Weights of a small transformer language model.
Size: width 256, 2 heads of 128, MLP 704 GeGLU, 6.96M parameters.
Architecture: tied embeddings, capped logits.
MLP neurons of a small language model. Each row is named by its layer, matrix (gate and up: input weights) and neuron, and shows model dimensions 16-143. Each number is 500 + 25 x the weight over its row's rms, rounded and kept within 0 to 999. Numbers have three digits each. A neuron's up and down rows have the sign that makes its largest values positive.
After each neuron's rows, "fires on" lists the tokens most often at its 100 highest values on Wikipedia text that the model never trained on.

L2.gate128:482491445508541484527490484472515531490509542490443483523490485541505479459449496459512540518501527495501504488453504492446529466499505499519499482518512408492521451514468508518483467508508513477514439534485528518476463490478528510524513517490507479506486491507500471504503476499489504501524472528492518519482501482505504511543505520528530562518508500474525521488475493470483487482439
L2.up128:512500503499535495466496510457501445535497528483476533478500540515494525543526478455531523488519501476461518494509531523490477481521506516521514458515470506457497451493451469529534501524497509494510499515501508502504456470508471525531527518547515489513535486546547479524477511480534489532488463527465478516534497511512496504476485519526465571544533508508483528520480488486503468539480
fires on: "é", " as", " Se", " Mor", " became", " Ke"

L2.gate648:480466480468466483522501498476496472494443501475502474525535508505485490490555426483502505463542521485484493506501479471521483534549532473516501477479471459475467483505539535496486516472501519518521512454485452509526469515491517513491486503477479502491488501489481526512519480468507497496443525496508455477485513491482429534544517475477502483481493500531533513510498517501470488441513
L2.up648:540480502497489471537488521487508542500484495569489498487563517499502496475517476527480564470503489464467525527495450482511520500529501528484519501483447451501504468505546485497459452544498482524499480480489496522512515492485505524528500466505495491441488495442466497543517515496470504536511517510492558456496508516526473486487520511493490495478522498530510498513518499528482511483468
fires on: "s"

L2.gate683:482474483497491556504495519491520473542532525474478505525493505497531491465454465498452520498501451472491473516442504488517502499516504468480523503522515467544540477514507532525468513508492472474529502534495459540532492510471505520515477489447489512496508440506476505551547494502517522492528523483443506496536496498528486511477489479506500507546530525501488504528519528453438504475495
L2.up683:479459472481504501526488505458507491548519490485551498525504497542484499491511537522482530472450515537503459535513542514452473524549499525492484483526508552510490470498524477505467516542530515495523460482499465532545483500484497508528468461472533529488488533496524500481519496527511508506497552499460502490551549576514530515495502510497491513506482512488484510524526504497494513498500
fires on: " made", " set", " won", " took", " built", " held"

L2.gate354:485504498528508501498500475484508478528500531500534456497513553493505506494558466470537550485494479547499464487429512482418510522454504499499490485530519508518493496523487508472519467526537480466507515496480491497553487486508508469473492473465548485485473514497484480451522488510506460493500486460517526465494529487531504541548504482476495524493486477504487495469535556522494513499533
L2.up354:492464514484504490523503438519429467460494535504472476497513522496477499524534481508476558513464474461443509492505545502490514474473490535475538493488492458495503464503526515500500496511464505494520479545482538476478451505514506538518506487496492501485464497519463495505557468459489479497529550551532498516509525490494489501498513491526507540478512504545542538527478508552514469486540
fires on: " A"

L2.gate333:479463478496499505542495510485479449512526458542484551515512506464520446495473456538483548505535499494476462456500496496549468442514486502512484485490510492511488465549506557482488558537461518521541494494467458495550488495516509474498525494453466508527500512514456528500488485535506529466509469516517506495563489474500530478446494461527490509504507515500562474511511521471522531526495
L2.up333:513468531533506533480509541510493477497475508524504531532488436541477495540486461497497517529508568507490511536503453525498493515471493503502529480471502545510494478501471534477495472507519526505466491521484521511519496544502475504534524453503477496524448475484504514458481468511468484503509520450496527474547469510476516464487492523481463508463502506472525480533505526492491492471480
fires on: " Vi", " vi", "vi", "er"

L2.gate63:493510487503513470480505522500550465478499484467499497490493482511493508510507489468507508501486489508484517480500487527494519504496463493539445495473518490553506484540499534502505528463457504510486489549534572537463488464470506490552498510495522507524504477472463501474517487426491501514500528511548527491523503490477496489472478501476538497510523493453536493501485464496496477458534
L2.up63:472496518466457509543508531481477478498479490529565510514489470496506544533501489505477485464461461506473478474516521502473458473490481542524485540500456463516480532496503493519474481550563501510523497485495529488485508514508504506488489447482476496483500485480443465482463551494481524452514527490567477532508509532532503510470492480507472489454523471490497482467541493509474515479502
fires on: "to", " O", "P", " P", " La", " St"

L2.gate445:530534479510516514475520471564500529499484515517490467480518542540483484508554492513466511480496544495498498481459502502527516508514468463479461463467535509487491487468510528540537481542488455545482475533536455490503531481495550494487499538486488486504508490533485494526481483570444463487498491482511539514496485524462509528499468493506502496503487511473470482523493494541466559462517
L2.up445:533506507486496523493482459531520493555522497457479541501494508503463484508530503466502501515438486544507498480499558450509534448498501475477495561515493542511489470531480517502536529484516465502481502506532499514556506472517488486535496461503504505417479496468515510499548515480519494528526448494564467531468516530515507520483557501505514483489487518475522515488501517531488492488521
fires on: " p", "la", " L", "ri", " mi"

L2.gate688:475462534508581553471533523495491475496499529504498554493518496520478483458493454492468474495485510470514534488514535509488468512532504465503493501547505513498459545504507525538546496494506541516519488523476526533529481452518517494524495481489537485507519517490480503499521493492480474500539494488509514497511505503461442493490476476516498485480508455540530494530522519492513479496552
L2.up688:502484443531450535488530496564478521523482496474518488484547526477510491485515487528510509496468463498519484462487494526552553532524479485474473477495466462472465494464479460488526489470512509497519490476521469529518513505521509473513525525448474515496487507490492567507473523498467489516488519495494535455513491507528527514518515531516503487439454500522505516503506490513484509495476
fires on: " N", " Mar", "ac", "mar"

L2.gate10:500477473523462494540533518521516461487488506539493508508495512487497479512504424467516533479478495488466480455504485579551525512530522474531534524462516493521513515465550460519489582492483499498470475481494448463517506483471528479499499516470532503464521487466454516491541442502483492492464524501466498461522553526510483472482503496531534497474475490509513485487520506500485512504471
L2.up10:462522507481455536504496552490500464472499520508474503474440465532521508522497469517531551462545470473521457502514476493482491488511464484476569484489503507501525490489523487509468534506491506481459522476489494469496470556458467537466501549491504498470486501496453533519468506496497514501477479510514513489538494487530466486493508514531523518499509511506465518526489498493520505503517
fires on: ";", " found", ");", " Act", " known"

L2.gate69:479464527507494538473499492528476462516487482519479501533531499506526509496487496507492530476516502502525488491465484473536505448505518548498465516512481474492485468480492513515500526513561500521508476514481444466533497498485493474506489504470497498483472485514477504530499443485516484540525501503481475527527492522447511506523499532484477555519505474533537475472470519496474520458540
L2.up69:533494499542502524513513496507502493472482479490490479524450546456474502507477507496473536519535479518490480490485457523492494504531479501552518474466488516462530506475492523480476494486491482517544497504485478519545468516457479497501534528494501456476525498512512560502559482483461447512517503475498481468504505489478517494553451441559474541536499493512492505473522494492480455525442
fires on: " St", " Dr", " vi", " Je", " Her"

L2.gate270:546513518546531488500543490546451491514463519441509510535551499489491503497523478475464523485503511550513517495502507518483509506525582494491495451517524509489485502478521512535532526522515477522508483544493510488497462482509516525507468487505525456552478495474483547492467476510479505499465539448498512474525516472451462479462566469509495500477500490504529517504492504514487515497537
L2.up270:459506527468505524513484539549449474470539493505462494519487522489497514482491481476534544539483496475502494492522484552486477519502480548508504496511507517537521466510505461559499471489518571505520519498483525507499496539481500536530463474506508477530522467463498497509506529521459536516554474480502503505498520468528529548513510496482523484478507485495500506554479475513536499519519
fires on: " be", " lead", " car", " main", " d", " were"

L2.gate172:505526445487499501539513513496539508541523545434505491505526485502507504487514489517510458450492488480494544539538495483506511495505458460522534486518495541480481510546494469550493489512516465528527462505535503506521455530516527513537510516520498476537522483498482494475538520442520485475493506496519468486493511500484540523506475513493499499472535479464540514499496475505482487519507
L2.up172:501511494482475484498512543505545490516457503514482463501443513479507534453490505522471529497492530530477490481507482494479506526520494527466527489498485483492496512527462514516526499466498493494521482518523468448517483517494476521502528501513468504476511558531505490520520519521479477503531520522505517522496502480497492538472500499507506497525488503489476489528437515525477468507489
fires on: " P", " W", " S", "gin"

L2.gate364:499532486525565506510504508493451506511488497513455525493484489498482506475509443509549537499471470505507510483478521492481512456535516433516489502508501545520500508499486524474508532512478493488486482469503474517497487563522503465501525510483507513485498503480527495499478499515487466498518470541481558446541506500476493522521484503500509504496485517470492519527481526511500483503513
L2.up364:525516498477511498528480499480514516467508485492464531504502518485486488520500502477516479500481490470504500503511478483499522514501517530537493514460483523490510519474501540499490495512490494521480529533529478516562504515503520512503502497512486493490467477503506506534494515457466496517549501495464482509479469513449472496495444547467501493467519504515502473534496504474499491510503
fires on: "and", "it", "tt", "um"

L2.gate692:425531494483511508496476536462552483513472565488478513504520486524483481483489495520477537455508477512499490504528501533517520459514513522518494485513524462506505512500506513513518479491518489510497528478472519461516526461472552482489466487460503500475493518534470503501527495463501473512510520507483501470523553482509474455502469493486530504504483497495518504492500485478489474471511
L2.up692:497477536511499510481479523516534495529515493538541504471505480491502531487489497521566497481499511503510467492469506473501514529508512526480486449483497453438525502557519509472484461505537495479535539487475462475486493558487474489500516460487499476459499484473551545517477512520509500486506537454488481474504462523471485517473508547519505566485512499497511470456498477504464481491517
fires on: "s", "ies", " |", " later", "ot"

L2.gate616:493536480513535505518555470540473507507512516523486487516487524517472528526492494508494570445496454441457471453451483500514505538474506543519514492493527492501489490516521508511514504507436471515521479532504451505456491526474495516532476527464469536506523542501516487482527517552476553459474487507516504454501532462515524487504509465503496493509550447514479518474473502502469476495504
L2.up616:492511461502526466464531453521473469552486473529516496483478507490502483469528518528527530540486508492449527490519527483531474517497492469499522486501450500503525525482508528444507468476509505549535513466526516515492474494524476499533485494520515498457550480494475504501531507483477499483547473530503492526517499478504511492520520511498500491470524527493475543456485506547485445524497
fires on: " Na", " Ni", " Ar", " 13"

L2.gate393:474486481513520526536463517477485504475503520552534476534479554495541487496512486482512546495515529461499491527462517496472504490465546519484457544513474494554505493501477528498492519473464530479483450538492508538481522521470551485473466488524476493456472500463495520536480490507496483515491506526477498491552519531489524503485464504486499524486494506491510531534507512454472508486511
L2.up393:485502469535488428476523463476512529485508499486530509497451500528497476459514508534461528519546526536496480531475544526442540483505516468503518487487493488528474479516495508459478484483509526529514481522521503533542478476483480524485512483497472476493497534548522507461508474478467515539491478519574518489527479443468521517510494464469511507498483493518477509521491463487500496452520
fires on: " as", "um", "in", "ter", "form"

L2.gate98:515514510545476477555530472511511507512473525492526470470556532481497498488514457499475526494544487520478522490528474488484506522534552482474502494517531485458486513535516505505529484515533445538494539524496463555462516462460525485487478508488509490485493486503460555519492518491527504511513533515437486476496475485497508505532513501505534507469514485464504512486530506489484520456475
L2.up98:518487491483495513549519493500523545477465469513523477542521514503524512479515460542474479516531474481497544518489475463534512527477486524467506476526516496478521470475474514511537519503515506539525526560473518505485528541487546500532520522527548438468537528486509499535481550507503499516482499533492523454488554468467492511511486494521496479514487476534483543517486445482498484485516
fires on: " their", "'", " her", " his", "s"

L2.gate140:509543527491522509536510507497484544531448521519480539562478504478494516475448544457491492507528437510492495519531534506515498541491506522496473491500499466504536503459502511488463518509503475476467503514507436518546456520541484476506494460527501491495470492506496479471505503486514469462480500466522490489508476522450527505501518515497517509521525506499478490504484493481457503524506
L2.up140:473470447454521492512512498528473488469499516530542487537478495504508459494504497536527515447506475471521511519468501494521493514481549512517481523509502475510454524501537515508503513518484470519471526521559468517503482513460493522509538499534492455481531495523485498453483515530495502511577476468526535487451561480515480491505475492446498459509485477487488465516543492508499517497519
fires on: "ra", " We", " He", " Ke", " we"

L2.gate497:571495504529435516544489466522475506516485513482530490499525536488494502523495495548488523511548458552561475483496526536501540511513552487503491495522506521531515493490456484515521483523497505473524482486537503492509498476484494478464507510503476516528497506499499513484553457504462550514522491474508541531488507479475521511539508489481508499502467484487511479496484451540477504513503
L2.up497:488513490522499508483469554502484514507489471482496500498493486514505481518502537542542535515471512458487470484474455496518496521507525533516528522512502498518498505488548534502520476528481528462539514523483503486524498495513488561554471480469466489533515517468455503505458483502466523482497529494537495507487524492457515467476505492521511534527519500513459527469535488457496516543442
fires on: " Ch", " V", " ch", " Y"

L2.gate55:532488522529516473497481482505466502499512551493502514473473485506502461511520503476515528469529523475489500543493527496487456490510513516504497542506492484543511507512492513479516529514450511489504469510488524509468469521455504495477471481505503490474500509471506490477487448555483448476528521540493529509512517483507463461449480478512533512471493469501500484509482472479493472523498
L2.up55:529505530497470503439530530554477439531478518502471524509465529500479502494480495504532529496542494533481505482493460508507487518473515473534510492507518464490475470541473456501510494533484499495554497507467520497491468490535479514507508496509558502526552477499521560492473508468516494509508507488529551514482469474506494500449501494526492526510495460483464522474491484536468476503484
fires on: " be", "),", " as"

L2.gate414:512492526488433484518528589510512471476520545509521509473475531486518502561472479486466506501500489497501499464500510468506506429532526516554508505500519482506494459488510482489506565491493492518487519508539493501516533522482526483504463491475491517555490492513477501517506484542487493479541513469509530467563473496495503509500485485508540500459506513496482540539475483482478491485510
L2.up414:516519496507541533506498520497521511474507525483499476504474519518496549525477478523477455480502479462516489503523506506479474492515548509521486492545461473500470461511533518508503524491470497487543489477488494504491500517488468478486495455544481488510538511500475501496517497510543510526485529489580499503494505516510489524505445506479516509493559490509485539488539532536495461502519
fires on: " Li", " appear", "born", " located", " known", " song"

L2.gate453:512522478533513509511516555485525493541488521476518531525514483539518482484486514516483494460550460481512556505506505488499532504520511487517527514464511450528502498509481499518544536495527493549518485514495517511426506511481537506517476522441494512547503528509542493520477493484443474504496548474481465557519488485505481494489495523488535511494477508492489487541486484511474481477530
L2.up453:506467474485508478524535511538502505469507497529546563505503518454561492484503493506459524478499477487503482445477515512468486472477513467518488474499452483530528502508493516506527558481493494490511473505531430499486516481502503484520494530509467458500490508471505515479488477493500551530495510436495500503485482467489579500485506514483479535447531506514467543509476547473514529504468
fires on: " S"

L2.gate391:496475485541519522543482543513496489481507479476500545494493528512498472513479455500486517487494533479502474443508553515506478479579468488515512535501560508545525504501504507511502526497480489557510474551523520514532502486467508571523496494477494518506525500522473478572509482510517482494527502532486468502505518459522482441483559489489495489542519508473517542465467524519448554491519
L2.up391:521530469512486515477487468502528504517489503479519490557476489474459493512493501549493501530526510518528439493524497490553527487519527508527546517455506452519494500473470490508520462489469521528485511525514527476493528494484458536531499529526434491504501459462512508494479478505521515525498513535541542498458498528522478472529462512543487523509507502546509504503509469519534520531508
fires on: "er", "o", "op", "te"

L2.gate351:508536528527485536529496473505475536491505511473525542465504532487513470473487480524516519450522500524455510487526470503504484490533518488513495547479516532543476522506449518522520490483463487519502524538509484513487479490476510510526506503489526454511475459502480496506473440469456517464516564507497541434559497499483482487533468495490534496519537443511538521558495485462509505488519
L2.up351:482510498538474486484472469525504451493477503489507477461511503515480471457526507519499528515501508541481504467508497488519508559505523558521493490542505524501492464490485493485500525481499508459454529472470507518476500521477486496504537510543506544499529465495464487488454484518468502487516508489461537528501460519510523476502534493505525539471500488515472526517519462480493533539512
fires on: " has", " have", " had"

L2.gate306:489466502494473509504483494493502479535500514476478450562499485450522493510497536514471541461505541474482461518498515512483483521548450466473497544505556472491543499503455514515495469541476539510552495501529500481520457485513566515532485509484494536494509527473449533541494500500446460480519488496531510513508542514500502519454472499488536509510490503466501502515475462518493492532504
L2.up306:516516484510511476485516521520516513535508499500497495537488530459526477496535496498505495476560533537515509536525500508529543532520507507479528533491469513500520491463537482513470497533456504446462488490533524528542506541581515493479485467505533493493514509513483513510540503478513513530461505512508462504499481464492538505529466530508511507532482436553523500506479499478511479503459
fires on: " met", " with", " live", "-", "et", " based"

L2.gate130:526469473521514490500555466492474496518529496499524515482515504437497472458531479493502534500495487485489519501509498476490504481444512516484493483552503511469502478463494509501473466520510460479516525496506482560507440554492459476486505457532535510520460524499510481529514505470428489478501530498526500476478466512516479494485471528540473493527470406481457480500473511462505499493485
L2.up130:518499453541476455465519483552442501531487480507529501476502518469488505557457491466532493520487517484494521417543483432524470478491515484496536474517470514507499573524517464533509499482484496515488498523531528518548518506496511512516471485449498507495544477480496525505489521467512511518542518514455539547507513492492500559486490503528486529476473498512498447481543489473483474464519
fires on: " Di", " di", " Film"

L2.gate343:506448484478440526508525559517521477496501535490490464509499473505455455542481524530436509494538482500476497449518504475468526474537527541529494524515489482552495512481543503511494509511475533458501501533524493534515454486509538483472474502501484474519505488542474493482479476475463512471537492519500476521531517496475508469464525535548536542492532485464496516495479513484483510486513
L2.up343:494492463543488480487526493535481485487488468484502508454466491516485464520492542513514484498553439529471503491476541527485522477475526503501503529500474457507546537454513520522497503511451506535515553498476530521541460466545498518463501471510479489478500497517469496524451491514482509508512510485489463521501495486484488465453507486534490480515485467488506536500533508521504514508457
fires on: " d", " Si", " Li", " She", " Ch", " X"

L2.gate188:478450495494499517480504529520523481488491550484512496533532515494512456501541481511495525460544497473478511487491481476490489505519490465481521500501537504467492486489507484535474475496441441510512450479561521564517506478513586511533495504490468482473513504530497520520478479494467461534493509512457439516451520492480513489511563517525561522496494519486552487466469483510470485493493
L2.up188:502498497519504481494475532483537509512494533465549504501525464497499481536510548449505506487502451541482462500459492522484456521511510502494526425471515485483479489531505490504488477504465504543512463520527496504489487493500479460527472488508492546496482509483511459486455530476482507527463536511508468483455489500561481532536459480516485544515528499524478506486464471503545471556461
fires on: "er", "ers", "ed", "y", "re"

L2.gate467:480512507465481492568510484505521463474506514521531513459458450496458520503431531520516495494539470497515486470532501494482462496523487522464528516460552477506510490466495490559507531479473453513484509489485493540456478539481489496477489509508514435496481526485464495525477488520520543490491518547486502505520467498501513442517472510531544469474473493491496516487532513511470463507523
L2.up467:506496497459518534493535507459484501514516494489486492477508506466511449551501482473460487463515498532511481510490516510502539470477517465515471497525462500484461529538442489492513495488494515518481481478543488480478506519546520489496461492455515534525515521473508530512511508446454505501522530475440472523487479484487506491482514532518496523472563509485491510508462514466464460477508
fires on: " was", " began", " is", " moved", " trans", " return"

L2.gate387:503508520500471525507468496534505512527514527513508514472511504525483485480460504516504501466504541516479526492514538503489550512515480513485491519512535493494474470525497528557525501476511478509541439519539472524502484538481514474498486551520493499491528490533461502489437460541486495460486538533482479509479459543496497510538446471530504489502539514521528489550537510486478514508526
L2.up387:537470500554494499522487503483543496538526527526456528513482456517485477458498439534507485537514495484521489454473512487488452512480496512473519515501478507482528457566516500453516494485474483527499469564496458504494459488475492468545514465524497495522532520550490487490497462500442481517512524530486444507480484530514466520507492520547505465505515490520472466518553512494496495492467
fires on: " F", " 1"

L2.gate509:504535541507492480504486510508518516525516526519492520470481513547491501455496515506551552515556425572541480541473492478482443503509545476535515492513477482484534497527464492519523489508484506499511489527529488488511520475483488499513483481474495429481504507464510516488475500465468498527488487448458532511517529476469500516463537560482496501461554457509475500525501469481489496512522
L2.up509:545455501473499492487543525494515479515483475520484461503515508500497507524517514503498485522510550526536532496501500504486494492488486541504505493540467500509488504522487494488511493515423545552469501529519522509525506466521505498476509429504502480542523497503518483497482499540519460509515572488489550513473475497528506513529479504522536540541493504485477515499446521468470472510547
fires on: " is", " was", " be", " |", " are"

L2.gate412:521501471486500501501524491470478521484479494453484503472492510482459488529496478538467506507552474515505470492511471537471512456514534480523484499511559465529485512458516517544539548490530501500481515522534471506512488489530526506460522506499499480532500495500533507535540481508473513517502484510505497468472500509483495495497490518478519519535508520453521490502519463465503567519517
L2.up412:506515510506507548457500542513463459488435498513496430500517503466490524495536496516504482486521488476513516480490492525493507492489512499495510486508502514533458513501526510482469576529521515488484498491514500509501459512531479495487508475542515570491526512542539520506497507495482534533475520484534468505458476490483553474507543465535519538503484586545503489488531521488499515499486
fires on: " Col", "-", " Te", " late", " of"

L2.gate7:491519480434509547523485499455525529493509536484520507514496510518467510459534520471452503497496519433522497501537502477486470496509529472546507487447516519543534487471580515483543543494511454451502520505444528511485500469476527513505503499506494526496459466494472518488490465505508517534506501477514453516513509490475492474519504517475528498516522492517518469502481513466482507502538
L2.up7:505485520516457528436463507497465495498511540433444534473503483479516520540496488509494498494521497530474514507555527460460498539488551540511473487508514479510473505502516454536464499508497505497485513493511495491510498476485545483483530505499483535502496494504470486485463536516526500506476478523514485475470503480537498537520515514485509499503522526507490447501487487495527500509449
fires on: " un", " over", " about", " around"

L2.gate127:518476437471500541535496542517501503509510530495512511506484471537516487545476515453492471497516542474500528498501515486500524492481534484514516519474498462503486512487547485535505520556493512512499486464483569540457501491527499504431522456471489511522454499532451510503542483505529502440499512510487496484502520526484484497494482490495500465483502495514518515526487502487500533492526
L2.up127:560528530486497475552552471461508465519491506490506520515520483493541508520485474520498472483480495507514520489518483524527530511462541554517515456489503550490516519523518506514485483479468510493532507498474463438541452542533478498486487483548492475483495491528470512481515459470579481483526496519494494485513496477478509450513501465484494463528552477506479524472501515489516446493523
fires on: "il", " and", "–1", "bo", "00", "14"

L2.gate406:500517525479528497508530481500493511474479509513495505529498492470518493516525497498475521480469492478535507516452505527455565484462531486526506539493522498514524481503517556469473519462497500533490472517504510488505493465511543486529487514498474461500480478461521500536472492515469464520483533509535509470523541510509453477464503481522507475522471476487512513527477526466489484483478
L2.up406:536521529468490476517528500493524485478486505516511530480544493447447505503514461482486496467473490559490508526506479493511486472469496523489509494448501479459522523505461496536480520488492473524497521492464526527529503535516530494473511484501488493539511456504479540505529473469500482478521492527514485543506480492525479515485492458493511533479556526476527521509511509509518518482490
fires on: " Man", "d", " San", "va", "at", "il"

L2.gate699:518495467477503538505518480505514509486470490488492489530472546546523467512499529517458491506461488519478512476530524495478519502516482504521472443505525539483539520456485506586547543438496508507495483497512468530493511503506476517537464535514524528510512530481509545551486508512520500482495524514542505492508538483532534493523525433495508511502505526461517513506486513463500538495461
L2.up699:449504476468484479498455480503513505494487529468521471528496501465518522543502513453509473500527491467534489523491505483516488444527509507488497513496479509488465486512484519499530505479498487519475508509459503532495510492487498544440444507478525510525464491490492517537487512508525548529498483521477475487506532500530496458510524547495548494509500510487513483526506508497512481547489
fires on: " between", " around", " about", " on", " both", "ce"

L2.gate653:494477479506487500512532512488508446436486513511492495457532463524483498490524479485459560506528461485487494516505491447496539512494501513529505498506541472481486495505520483484508539537519525474483540520498480502512538545493494497472473520438547505505476508470476525525503483536469532436452496507502492527512492516454525475490473490563548482457503484496510496478497532493518505460475
L2.up653:530473471508509485537515493511497469449495539518506483476524528499486513504472487485464507484513485465523474472495499484498557484450521498528516512440511454525487511505540483491547506556534519457488518514438514478507483523503468485529465492507524494457464512518465499537518484464525489469497514526486498531484485543538501476505502470467532511540507478517499533497556479503549497505488
fires on: ";"

L2.gate381:489581551514528504550503514545530496487526549472509490524542430538463518507484477511467507464470493535485536495506476571499474495504481450496511485515464472513470454487479541524469503529543482494503477495488466479510491486483517520537501467463554489525492506515465493469531490504493497475506507503520531555472482497478468519544468491518518511514555464502487477473480473473473517502480
L2.up381:497458487514459536547497528476533548505482534484482491501498463491542487525459499516537515487492472497488510460497500493514500518488493511524530508482506489479523501486467496504469517487458510531510526516485505487504511536447451507555501432494487508499531550476496510481488526512507543533480504502527501466485492487517507539457488545536462516536482509460472458472519476512511489531503
fires on: " Ch", " For"